Weights of a small GPT-style language model, trained from scratch on English Wikipedia.
Architecture: LayerNorm before each block, rotary positions, no biases in attention or MLP, tied embeddings, normalized queries and keys.
MLP neurons of a small language model. Each row is named by its layer, matrix (down: output weights) and neuron, and shows model dimensions 314-441. Each number is 128 + 32 x the weight over its row's rms, rounded and kept within 0 to 255. Numbers have three digits each. A neuron's up and down rows have the sign that makes its largest values positive.
A block is one neuron, or neurons of one layer that tend to fire together. Before each block is what it responds to, as a language model described it from the Wikipedia text at the highest values.

Word-final pieces that finish an adjective or ordinal before a noun, such as newly-dra|wn, twentiet|h, 32|nd, the fourth, intraoc|ular.
L7.down347:092098082166085146126106110198144138098179067148117109126165141073149135116133093140136196136122135188129154140120088110108133204082191122177106084177097054145175146141171107120140148098144146156172139087090063127089128100132106101109129142111138209113088083121076123168093122063094086143080034139164110092169146130152154134106138157173110108094117094142141116097118111151162139123119
L7.down421:089065121131131093125117063094113147100141153137117091176108154076096152103149090106173100160095134102114095094135139131148145098185110083134122151097157067118133103107118120134142129174134101139105144162137134124087154114098182157138168124194103152116181136145137129106138130135127092098089104128162090158105153132093150165113120117143126174134151131155093133133161148128210149133094
L7.down933:104069109115140200165160140083128086089108137153113131180113101129119090133101098179111115119128164141143100096131170084127140114100105059182118122084117104123155041178164159139152123145151183146150097104151112136138192210126129160131183103173152144062142128060095127144099167110168137122151118153141144109138163081142163066098134150137114145170144121119126119140106096091138151107204
L7.down1117:097179129156095115096172049125143149105134153100147108171112134087095044153108086134108071137200134071120160158145153141070095055136185159155152144119162108065159035137125119126125112104121113173176189180164100106086093123082160145139122174101158090133158140131087125129106124159167147145122137085146135100135200090108146095099111165127093134117102052143144084131121112160161128157137

Word-initial " ex" beginning except, exceed, exile, exotic, exchange; more weakly, mid-word fragments (gyn-ec-ologists, trun-c-ated) and US/U.S. or years like 200.
L7.down428:087184169131118116163157130120083154166097159147180128119144132107160101118119149173222130088151153100060053103125186124085093104119135100152053160138129100121175134063098136084169165160147120076133118134144191124163125156154169092131121093068118177085111167067084127146073039127098085095136131141140126138103171156105121109122070156089104151118123120108114081169135141213173207135092
L7.down844:047116127149060104108109174070124084129094152087172106100145159144109169093122178128160197111127129107127179045140066082126085128170097061135130098158115163183139187050200195152137136112139122073139126132180082040133173139122157118127189098169139113092078138113099126167091113161173127123147162106158113124082123091126138161109125123178091168126113153167124139120108105133112139094206
L7.down872:137109117143129193126093145103110157139128108111083219142106086113194154075101147130107162150152162068111099128183176138153065146094178107118101104135143110135101069153110100076130117142082114086083095126076102117187046096167148158092119080071058121150141114084128146168100151083152091105196151129102142158085136139180185138121134104176152135140151071142116104100131141121120126147122
L7.down986:146133177160206140149072086169103147110101101076131131151071120160149086133113100105130117178157109115044099082136141123146166125128146146174106120140180157125173127139085079105107103158180103125125118119089152100150058119096183098059157135118131101146130122108148046158110095152131126097114142077118092148075134168115131125151087139119103131093134076108133145114142142167111105134127

Commas or periods closing a name or noun phrase, often joined to its last piece (Heber, Kairis, Californ-ia.), plus minute digits after ° in coordinates.
L11.down204:121217099131079140131118161126117129133132150178161126103131133136128132125054100151061102138109116107108105146125102180079141093076126102141143098117132143134147155060169169128172154126135185127137144139162100149152149101143114133153108113143103136100170128132090117175171149140183061121166110118145174180150152097119169105162133125163107148184124109136121147169122138132108089109135
L11.down248:131133103095094085108096133133101155197074191139117093103155184112129168128106138130123190158116109216033146133151146135138106090165109096159112065122106125175139137139122100146115131160122133154138123132125151135156135148180151136101118138126086116094124143088124114222110135162165160162135166137125080147123188146106128104103131133146206138143122100171149059147090108098151147151118
L11.down458:131098108200095131086142127123116099132117105115155124161149123157166133112115131147130145147127132171116119156142112123133119185162165169157103147132109177162148114104140141126160065116104113167142119124138154157152183131110092136067127160163168087110160142114090177118095201157092195120134110200140142133135188112139133123131115090154139102096117140182098062166126124166122099142101
L11.down508:108157187153155094166138166111110111130156112158111138106128103137083117169118125140177133120141085190137079134118100112060148148089150064069137157189144150111124135131181150150156118095130125108099097100142127137057163131076130185128132071178141107118156139117114152136113141135103111108086143137105154156125104085187145063166139154056097116083137121100159157112106166105159142178148
L11.down523:078102121169110125202106137161161103159126144123155109152105117082105135109174148115174097087104175081162158084158131173077099174192126150159137172079146095151151124109068143126139138129120088131083162112158154137164128091147137112103141105131146116091133215150104116164143088150163136105125148141140110147154180141134136156184109100156146158126149129141141119136153120148139179115119
L11.down549:147219131161205122190116163153050131100127123179150123116060176104126091143117126121167078159089106174167111122065111127142045139141156088123158130175161129146116126124170127113106148148158152079115158122110074110072156093117171127100109163156135188149079153147126122122090185102113128121176157172142081114085174108117133099126090086116080141172132118097115117149175088154121121149101
L11.down585:072134145166155096122098150128147128149125150146205179143087160102105133081115193056121101094127099068147174111118143083167087132056198131185068114138106186122097166141120115139095212141119149168132147142117156133043140136109163135144104120195143113069138072135059137138144126137084121136122130134165179151209118137144085120103145138087182108140184149137140134133132157145170121128102
L11.down629:148106122136103078116165123117157157101139178128147175161190179117180154172100157119132161141112168125111128101126130148082104162090173132068188159138141158187061150099113123166114093090110102167161144183122163148133105159112076123073090107111063076144119120135090084178142068081083154092110108193103157161119179107135121143120062137065192117108152128102208118117109095066228106079170
L11.down708:161151058124110092140114175178162153075145170150109193130053152163140130154162147133099139111146097113126142120178102161084113103108139066141057143115128088153124192090128163058176097118122137176133166123112138161142099122115086095113155107087158180076158140153177119155096125130163111133156087114131129156113095097096122093138163143114113138036125160175116180166101166107148114069129
L11.down733:088128147183104045128080096100138141187090162138154113095167166076128160088096116159161081093064084168139089114180146203133136149100124120087098081139097169136147144131114128098097141124108190110082214152110105154066110078166136054117123106160168116162137126117163150148115100121055128109100148068145100182225138133127124094096137045090157151156092149148112114145132117127106138128116
L11.down736:116098138123097109159109171144144153096171125086114147160077139175123148172059029081139179135093123130133112186145153055087142136110091090052104112187133120112155140143176105147109078123145099186085130153152093089133103104158122158129145115100116100139154162126162057172133129126077112114103146129117144123122144191209118118136113115142142115120090067116129139089174185111165157158095
L11.down763:127134072146112092098168141188143137162181138079102153156120155107138121158103080116121171133158129157103153164111141108107167137170103099087113153114149114123155106101104145131169157168154075123141148122143109069107111145150125157133089110103064126140118168108165078171103103126115143089148130144167123130090136171108179117098165170140161076133118099136134117163080122137194086098139
L11.down895:147135113158136135065159072108123184138155168079104151110137087166107146094079081144183107044151126078101159128134147158172093144112125078100182114155158086112154144108127116161195111102160148091078113117100111184140104121071064134115163128091126214117160177105052158143171138104111156184145149133139093094166131121088170173074140141185124161079101086058090113180102116136110124124121
L11.down955:107120129123073127102186067169153111161117105151162168127084089119150208128094139128074090144132140112119129144116091166102164145058143115069177143084165124120150176034147091156100144082130095087091155132106152125123084117133143130116148118094098108151107128198081153155060125133144122101143130085133106139064151165125220080133082083163121081135159093145157078110114103088104145075122
L11.down994:147099127145146117131179083171122089137154148141128123196111150168147103134117078081135157133084121114119119166139124130096170164136103121053099107124097095105131188155147133085122114161099095151136177111088134179163108151124101091142144172111108108150097135048158186151161086128105090140131059107143096152138106116095109110163096108100095131095088164085179080070139156175137164168090
L11.down1196:088041068177093157154105106102078134151147129172096175192097111109116175139135135159094057083147033133130118161142127130154118112140094134160108108159107131134132154104140134131153129157156131086120154115130160166123124094139072059124153162128138255109131131114130117135104112141172148122078143124121146135154123125129157129097152126133124101099103179069115155062119124117129080080144

Suffix pieces that complete an adjective or adverb stem, e.g. ext-ensive, repe-ated, explic-it, comprehens-ive, often before -ly or a noun.
L8.down303:057074107122120171158170135134133144041115108112052143163139068167108164119072081153120115111139128144130159156139124113126150165073153102144100115074115131117146133105113132113122107104155130164132123126102068145072135148138113135052196127075114173124129086149147087135118128110125154122111088129097113080128153131134175169149085151099147101106120107080119120121108066101112094141112

First pieces of longer words split into several tokens, especially ex- (exercise, exchange, Exeter), plus initial letters of names (K, N, L).
L11.down53:133125110141149100148148139079114135123169166118137170131074202096065167121113138157122149129170143095180119083161149165162141076138110159079153122201106172175138124151211117151102139144111128127128076098148116139138124140093132100192062087187158116122118173178147130139127151144121160123089041117163075124152084118128167115131140159177102099145145141160127169173087102139138157099152
L11.down94:185141135072100128130158136128189132081144101149146053115193100141189179099151119118164183120136178158125097105143172138104145108146096162191103160123131174189134050123135113140118135084236125106102174172145137103142155162169088145099130138145202123137119146140129097116162113134118139102179123143120091170160142176105058128159148118136136136114148173127116173101129123119144123105166
L11.down124:085105145099119183131162115072112144172087122163179100142149124138157131163122182099122120162123121099132125140138101123134100111095132195085105116118103078115105111143150108150160133124119175145143096178116164094194141137155113163095106113133136103129135089060129164115105141124160165143137158113153096152131148129181126098086184054157140152111138177106073163129080123094130086132126
L11.down166:144080058143125129127088085093131108103077171112074138139160069187140201099154140212148162124181208112120154088127207091197145115137106097123082081149127117154141098154097170113090119173133141124122123116155109133128154072084156175055094133110104136130143152103131145123114131138141152070193067153125165090123089208093094132137154170140095102141076177122086132117118084130142082096186
L11.down301:125140096030119081117160137136068083123186150057133121130148169115146141131145100127170094159142142120102182144108149181170144088028183092132163061139124138114165111142161049116116159150107113110130113133176140149078129109142111100133179121122095091189100144116108137150146128076136102127149156079091128114096069160145162087127172057094160092112147119109125143126149132114134128075108
L11.down382:128171183149132181174132084192087097155134170123114179182095140125074166123172191142098189116139103093100111121092121165174118152183171191150147097063171075132064119134095110090125159187138120133122111135103076096123154085091084157142074134135129168127119128103152126147101081144118107157141104142047119114089088146173183168135083088143087122186125153120161122113119104107171046173126
L11.down547:119127028077061098161131124118183144132129125160149152133105143142128162116153213162144150166156110138171108164072075142193219120142124086182109179153124160103118156102153176114123093160145117149159120074111143157138143099106136151138120141132102131134128109159113136139094076129164152168073161115151119106090167141109085130133075150127175159115139112145130106126168181183170117115166
L11.down578:194159150152146121131141117081133116159181137180081155107191109189107170126155096103134120149158140123092114082146141142138086117086136121115154091105169131163106151140130221111109176166112141049153125182087123118177126107163124114172086144126097143148159141139085124128126152184084091094105105079059098140167139105123159094065077123135139155092131179071129153144107142129153158135124
L11.down619:112137140119162154124112152096125156107118113174074134158129127125139134153118156100102142138130134133066097155093095174163127126075205165152035073141112211148097085154153090118183166095137145110081103087178174131142163175191117099159180146133126174161075154143179105109095143093243102053159158123070087122168173166139087161138078138111181205142163153075160114100148112104107155129092
L11.down637:116145188121135148102089143112117124115173173087157142191087113136091166080167124128099091081103173093138111082101125122177096137121095148082190131155086157164116138186140071131122090116183147100134156098099149109165116152153087116156131101073108133161115148097097165092120086117113089160147078111169142094029142114131112160111093083117126130186141142137123082124116153132104147114134
L11.down676:101093102114130130137146134064086135175138181127149148158140147080152135166093090099102105104108127090115119068138115141088198164151174135121118127181184160122178160150143114141160149070140098172118074182153163079119097090175064168123125169136126127072115124057122168143125120140099186103117146114096087147090120101208159186085125131149164154138168129077159132149100099099151081139185
L11.down727:093104103103125137145130121093125139073092089153133081107163095141108142124167085140181079157142145138102097159183117134152075159120148115053145104153138129141114206143189126124158090135174142145109125138134144128190128096148162109115156099111107147156142171041147145127100159149081133156081163130094177137079048097146171071097115136170064138115150168129124149136161181152083129125141
L11.down822:072123126104129186116110130125148063156118129048115103144137105124105133061076128131130193128097098144096119094170129142152089108110151098139114162081104150118102116150138147098107080108142115085079140157135086136100178149113105104131131163127127115069061161136171060145090151132145164110142181080166087122122114116166128096134097177140148144102136140131112105182128129086133124134125
L11.down900:093139168150111132102152174090144113096184138090214130108111125168161176147118104131105183214111147086145110124115149131096084156154151103181137094138158092101134145071135158158143090101146159128187057163103099130138086088119110131112158118079113177141157127098145082122098069148126176126089126165120120144197172143150127118142135105150145157172139101160057147066086118126147158137127
L11.down1026:127105157186117100141136132107109108138178130142101101143093082128153098165140102162167108126124098152069121028128134117128131070130093122140140107049108138095163157137118098076136216079160184148117091160090143142117113136118067101174159172103154119129176133115090117138143060063149111110124121109123132105054062128233099154118104092118158109125186142133131102120142156143093148072139
L11.down1055:076117124164120084110157138097109124144094137094171135172150131125171119126115132152102149138137126087127153150096110099131094171117127172128129142113174192129156135113117145091215124153192106162135157111150160098181078168158159121156144159061076147112110137145132056194165079135129134158110055118178160110088136093167111138131113150079150078094134193089120180149121126129156175104176

Periods ending a declarative sentence in Wikipedia prose, often fused with the word's last letters (s., y., er.), e.g. "catch.", "Derby.", "Olympics."
L7.down352:130124126133109080110128142113171094170128131221109163138109131124120139158084161124141109056115099159156104079157143130120135059145156127110126181095065140108114110156135134132087126112172143101098157176184107070170126090145167150117078090127145085113135140131108165100089113116077071142113127170150082115100136098114111140127153108120088157115114118152088125106132105078088145133143
L7.down898:116110086146094132130143141109135118143133150150093134102101132112132184146156112124114124099159095121104148149135159134160130092159107086105142141137160101166119155121137097123149120159122141121135138126127078099132136155134092117128146144095127115147131128116135139176138145132161133114124167130135132121140179132148165156133130080168127165134119125164121141124099158133192120070144
L7.down1022:140090134095140188129127173179143122123140128115152093142086099114117170131142146144165133085136106085076099154093098091112095138152105081170151118158172090165108119133168131137087199169128081147120141141086138173121105116054120182131078098120164188154086127188119152129129100157099057148110128114169132122130094230095138153137147097134096105117084108063162144189166178094107151148088
L7.down1207:099168108115108106137161113091108194175149163118107101132108122204103154117168108162064154162144081141122100220143156121119090180128124122101093119134173149157076125156189095099095131138161081131089140097159143146127058120139117163094129079145099134034150108104116136088098110117112180159086064126096064116072165158124116127141134055190165140098114157089057076095157131066135114079089

Sentence-final periods (often fused to a word or year, e.g. 1994., strikes.) and closing == of section headings, plus the piece "cept" in except.
L8.down556:109104146108106076136136162110147102126128105145083136136115129124134171108134115148085161103134139103127117149124086113135147120103056170089094071045179076088124090163107075098144105148092197172138124095126181159165163169109119091151138118128167113091087135132109105149117097101135136038114141120145153116116090119154100160094150086158138095126127078114133136096098182119148108128182

Word pieces inside non-English first names, mostly Scandinavian, Greek and Hungarian, in cast lists and tables, e.g. Nil-s, Gust-af, Konstant-in-os; weaker on other mid-word pieces and sentence-initial There.
L8.down793:197101069116141145070205163103172116121130095130162123165118098080112120151133095169138124080139134135142112087114155110153134156164145107132124058132149164110119138117118146137152132141094078135156081143109117113013094156131129093089138121161135161143178119103170142114144101147183141163145104040114117088149158129117148124095115163132106175068116154144119121115125079117076135081133

Opening or second pieces of longer words split into tokens, such as ex in Exhibitions/exercise/execute, ed in pedestal/pedestrian, Per in Performing.
L8.down494:072089154101127133082164170096154028103147106132175141160119113121122150099151107124126111183113156123131094105153132091077197167119109080129080169159081146139123133139140138117141095128180124100107093163113185126203126174128119097112142131057142100064121150076106129125096083098149116132142188142164183127107097118119087154077160201039100143121111152100101134113194090194138153127186

Word-piece tokens inside German, Scandinavian and Slavic names and compounds, such as Wochen-s-chrift, Lund-gr-en, Slov-ens-ka and Lü-beck.
L11.down34:101164123091090225113141194157117105154109022115100149111090116128152112100125172129140154121083129158166076120138076153165091093108068121107199196115174142137176086042129046093136112141151084177114136111093190137105113130142123056128069074153098136055128147130104136064086197154163111090117105112164132170148153151166100106106133105097133103122133155115108169129123089188168101128161
L11.down45:076173076146076137117125134119179117146142131078187151123169134137084159128144116056151108086105148094158132116117133098122163122160089155076135061149176117159087153102157158106155085094097129101165112108177113117180151144108147056159157171152128164117147139126071155105067101124097116140082141144166153159107145097098163112099169184139143151163113131191200180104116084150109136123115
L11.down105:192077134092113145106128058078152137185137111166090164093112159142140120125145184137091125154138119110108123120140138183094119118131145214171150141116076089119096201058136153121099141138145108162063145140147097111090126200142157123107126094100133129168145141178152186199103084111100202111236141121166185079115110175119137130127140120139118106115118128108145097145113099147145180127157
L11.down129:153163126141146133111093084143119125119103146084109141120115117121132115135151162144162121171169071092176098176168153150079169163045153102148183150142132142118140173114108140159176120085126130141118133164127132128164097130117119112096106095126106145133092042140157113143130147111171112118178127107119138131001109117116097130113150098242159102153103183137041093144112118105105130146186
L11.down186:093076097120199066108111173148109176120096094100144140083061149077088145180153127116123086095184131134152157127173146119119120165141076122114166154099088158135079145109131154169110162111101081177224139182149133078130126186110094083098082139195141112124096126086143072161136147115123134196133194150122145169109167129118139116173105147111131109153139165102060129130129144155164137107196
L11.down348:179090108129087165160135109121157144134110132167084148146143070089109130129166115175132191081087129121146156126071180123110121103098157143115174153124151212108187146146173113132146146112136073153139164104172123080082096056131179082113148154118138138132182118160107091104129127152150110094076167071127145165182129102163152172209184130108160094128120128124148195109173109166090166112117
L11.down422:108120077223151158092181097101154122154118172159156113097135102119086127118092109116165159095106180115126157150143105135204112090149135124129138138181139120122106163095164112228123114071059144133112170140112114102127109127178165095142091159124129150127189163061136153150159117136127158111178128186168115146129096119103113151142113081117118106139070094129155182150129133123114111122168
L11.down480:148163146095126140157101152119131142166135121093128132077154161117171103160146157151154095134134103200059152107119084158129078197092078062115109149102073115177130198162134086093116145134102167122183115142157154154138161093146145160106115067144152160139156092188126120153086162183098122108159108162161138143032114142149172128099125161114122080076151151086101068196172121092223086127121
L11.down537:148137088103136116149150117163113177108110146135142068148073097142161137192167116132203104108154109241125122107097115139164072115154098150123102149131153057096183105140102117109139122166172138173140102052117121163135112165150147165110100177172140077112100127118149064132174147165171162219118092138135132085098117113122148117124098112080112114120099170097183093114147095144071120122127
L11.down627:112139134057177118100101124166100095055206134091126076101134120112023166127114144042137133100144189118157138158154090146132150151148122146125143098085098122160071115147157204134108154125177113152108133116090123169139169096128101082121120123087168173109149107139119161101063179145127132114111165094114169066102138112170184099074164080132152138192132149092161149116179122119186127111127
L11.down738:181132141140140109130170131220147118083125114205138175131136122070085095121148111114120153061082130110093122156095134121163134157168086072110128127134140101098100159132195167109177133134164067166113164123164125101105095078166096106151136207115148092102137202091080137134109060085167106084094149104142181113063087109110133164169115235128147113133093185171160120123150119112140129119110
L11.down771:151106092097142182144164107120085178088095123118105138124125062182141125113111138129169127075161130099140100143178116119157085148152153155146125087103104092116169164154108047194066108092163099114114114106110089139113126135125080151108036116130109196122121150093115119164088146146151108155150117164164128128128132142122141112117089132202150157151047193181131100123158125082164143090146
L11.down818:124148165134048116131167090100076122119150127118143148108131105126121111088128116115083155135116183166120110114147118108111103133117106138125157131106109122208090135159116053107133094155137142151124126133042171088179161163175139129122135117119186127094120180150132161159110182060134103073141126091126158101136189085066119120118139129173114188098141113131096112089098151179122098088189
L11.down1105:046125130146126082116115111121124065191107117149126110157080143177144097164091121055119124148142125153081151111115167126163158157098050149184172131157146155107114086198087099096121157102181088094159119125105098103173099183168096192083128115081132088127131108117106096122108151174073085102155178134139149074106190157149082159159099102142162155092094116092126143087142131163147133145151
L11.down1125:152146157126132066110152137109072146113116169128111125119047117089132082167122108185103115116099145135121136143123095100119141158086156152141190090130158160108114116146128128082079141161145149206197142138077130176193073154114109153118144086101096112140183176118128089109149164110073134154119137110125139089160108114116159126155118157174072140103122065160156060096153198128151132115181
L11.down1214:162159178082171103177140140115120081141098101053188148098161129108114142183177113110121133107120077109130126150129059141121122104111126111128156153104100142153091156077183136115190095098160111135120099143133124150141088145086123143175105049192112131113130081155162103110172156089157162145116073136167052154157128137113105145152156135139169182104170135101117108175116093104083123159114

Final piece of a word modifying a following noun: noun adjuncts, adjectives or possessive 's, as in enemy fire, Slavic mythology, woman's place.
L11.down139:113121126091124137106111178116074125152191102105125101112087125060142115162199172147138153142145104137143068121132117119137142111087156201105159126120160138075124130118115130131148131149117152092172120140152153126122187114058073173125178126143052091117148116157169134142147158114178128063107131174183164155076144127086168136148127148124152096075135150105149069121133149169175069133105
L11.down157:140085141143142148110093129119120136127129153133078158143160119132103133135111146169128128159125156148113120104148117125165120154124142138163181128086086115170179193152118132126143140123134133150133169095080131103125115114093124133085090107062099176134139096171102133136141157088128126169115112171136128187123146129163135135136111131140132115091106156173036171120155144156133173118124
L11.down202:137080055104060096136139136139116107069092108175118183120153090165147144157130111114132152109124152101103196097153130074168144106142129134114080126097075116122143120168183103161117139119086114137119155119163104077125081107139129034082113116210130160138081190118143148122109148113141118064125148152174157127052131164142110118116131143110091124112073105122168167130139136123132146114120
L11.down227:135159172102094148116136081095178128137201123105157176159164135157180078188162062152143157138134094141118158160123085113153093103162101110172178149113163142093179169088120138133140101125151123121077151141159176090123159129134101083091129142138156170125147088110121127166161152132162158131143118104177083080122132113107140043135137138144096082099137083065144111078162102138151134097139
L11.down254:091120063119104117153167109153123109169144124088139118135114051129188143144138063095164136080065124170123136107124125172172118089166069121171114113176102092134107137113120156079130097084109129152099099162132070128154085072173232091143191105117122093175137104114121173153083141136112134137105169140146116105172139095161176135051146114139152102107151157184099161167144155131144147118133
L11.down361:169127098131106130069177113174189203142107157138104119145033100165143117142183077131115139167089080095128149099104116085116127158089150109124133113107126112120150121149123088152111101125172128059134124086130134131128189102101086174033145151108090147133113147128107155195140161133201087179096146062143146143072132123158153097087163134073151161133115084110163113056142120160126117207120
L11.down454:108192116086139118150114162189130155131143121103117113146094129070132098122147126108105164127160094130195138141144157126121131132134104144129130136097152134143168173164067143101147117142118126159124119088164064162117156155133110115107148157078185159087173118105159185135107117086066100178094106161162189059150192142096072155131131113094083170132124135128178136106157090139115139144085
L11.down477:090120124114150141172179155151095108185168123113124140149123098107106086157123077105137127100116069137116134128110157124164134121109102100131115143129110141098168159138119149096124147125067180123109079132082101138128137125155078140125146091107067152124106068074139200065115162175076094080105123106140104136193145148135131214117203139134116144181163103207144140145107206085155105069127
L11.down614:126080152089094135133138129089146119080150129134083098099109184132206123128119145143074113133135167175102161045109093203146112128071135099085112108140144101142164074109130137160120111121118086131115085103084146106146122141134118137076119127123087138122095090118104095105089141116123154088140109130166144115139151174110160104131096167160139146177156138145106128132101093147094168164132
L11.down621:154178069109074212106144113089139166107081182141153059125127149123104149085122142147152153106066145173132104136135154097096101137055157110131146089061123148178132154086119097135136113082135222125145155135173142132147128120154130147124175126154142108105134163159145102160164158117161155148093135103167146148212144112116165151079079144210135133140159111148145178168126128133093138121160
L11.down675:141109174112141082153091149121085129159158107133111135107120135131146159148047151177118108174150151122114126097164108073165120173113161157136168108114105168095176074106156135063119108121155092103127180094090141105112199120108125160054125146168134131114137061102160113136147155114116166138139101113127108166044110155151143163195138128105129154180102122100086155137106123148145092162174
L11.down743:128138146108102135108085117101139108159136074092163117162162145147198071118110083165127138184118146159046122154072112167138140120083174092191130115085192123133127145112110075132110121199123083105094134141104102135120150116155100134058201149159136116125184088183161058113144125132151099097134140093166154129045117183119149111099143138122102137145106118095133139155082110135125141133206
L11.down848:113165133142084141107136160088122169059158118130113099132104126192157135116142119175091092148135138172183140051068106134205113159084120128111153086086126111130147148072084146076094165092139110089094162113095125141101156104100119186093129136171120162154140118136098092147117135133094171150144101153112082145117145135158156155103148129136140154102111158157093126109103074117110163112146
L11.down960:165181051079099091124134135153087167156129089082062121158136118129120097142111142121150133080106147096191119094120121134159123173098060161133159139110127077097175090104116148114114121160142152037134132111080096156111145179155127144084125143132166157139167058189059119134100170136054156174107135071171142146122126127143119200165156130124159162106131112128127174165092120149142121119119
L11.down1111:141123131149120077150156086112152193143128107130153143159078101171095104142082141144079169138123091165180148135104034130109103133095126179140120200147103136152116127094100198088148123120119169110097146099112121094191134103097120109150160097094085128154102122160180209128086036159113116078108134138126165072185146102108126107116133138165125119142133120130090076113150119070101084115110
L11.down1118:122111130111108152153164153168128124162091144117132158132152083106077131089090151139125061117139141137142079131108149150153135122117127148109102083146101159126192092070138137202097113142164201191155142098167104171115096108153157137133160158100203045114123179120142137137104091120138151106099065118121111136046119152127098093156114153129143136155108143111107217115074173124100093193200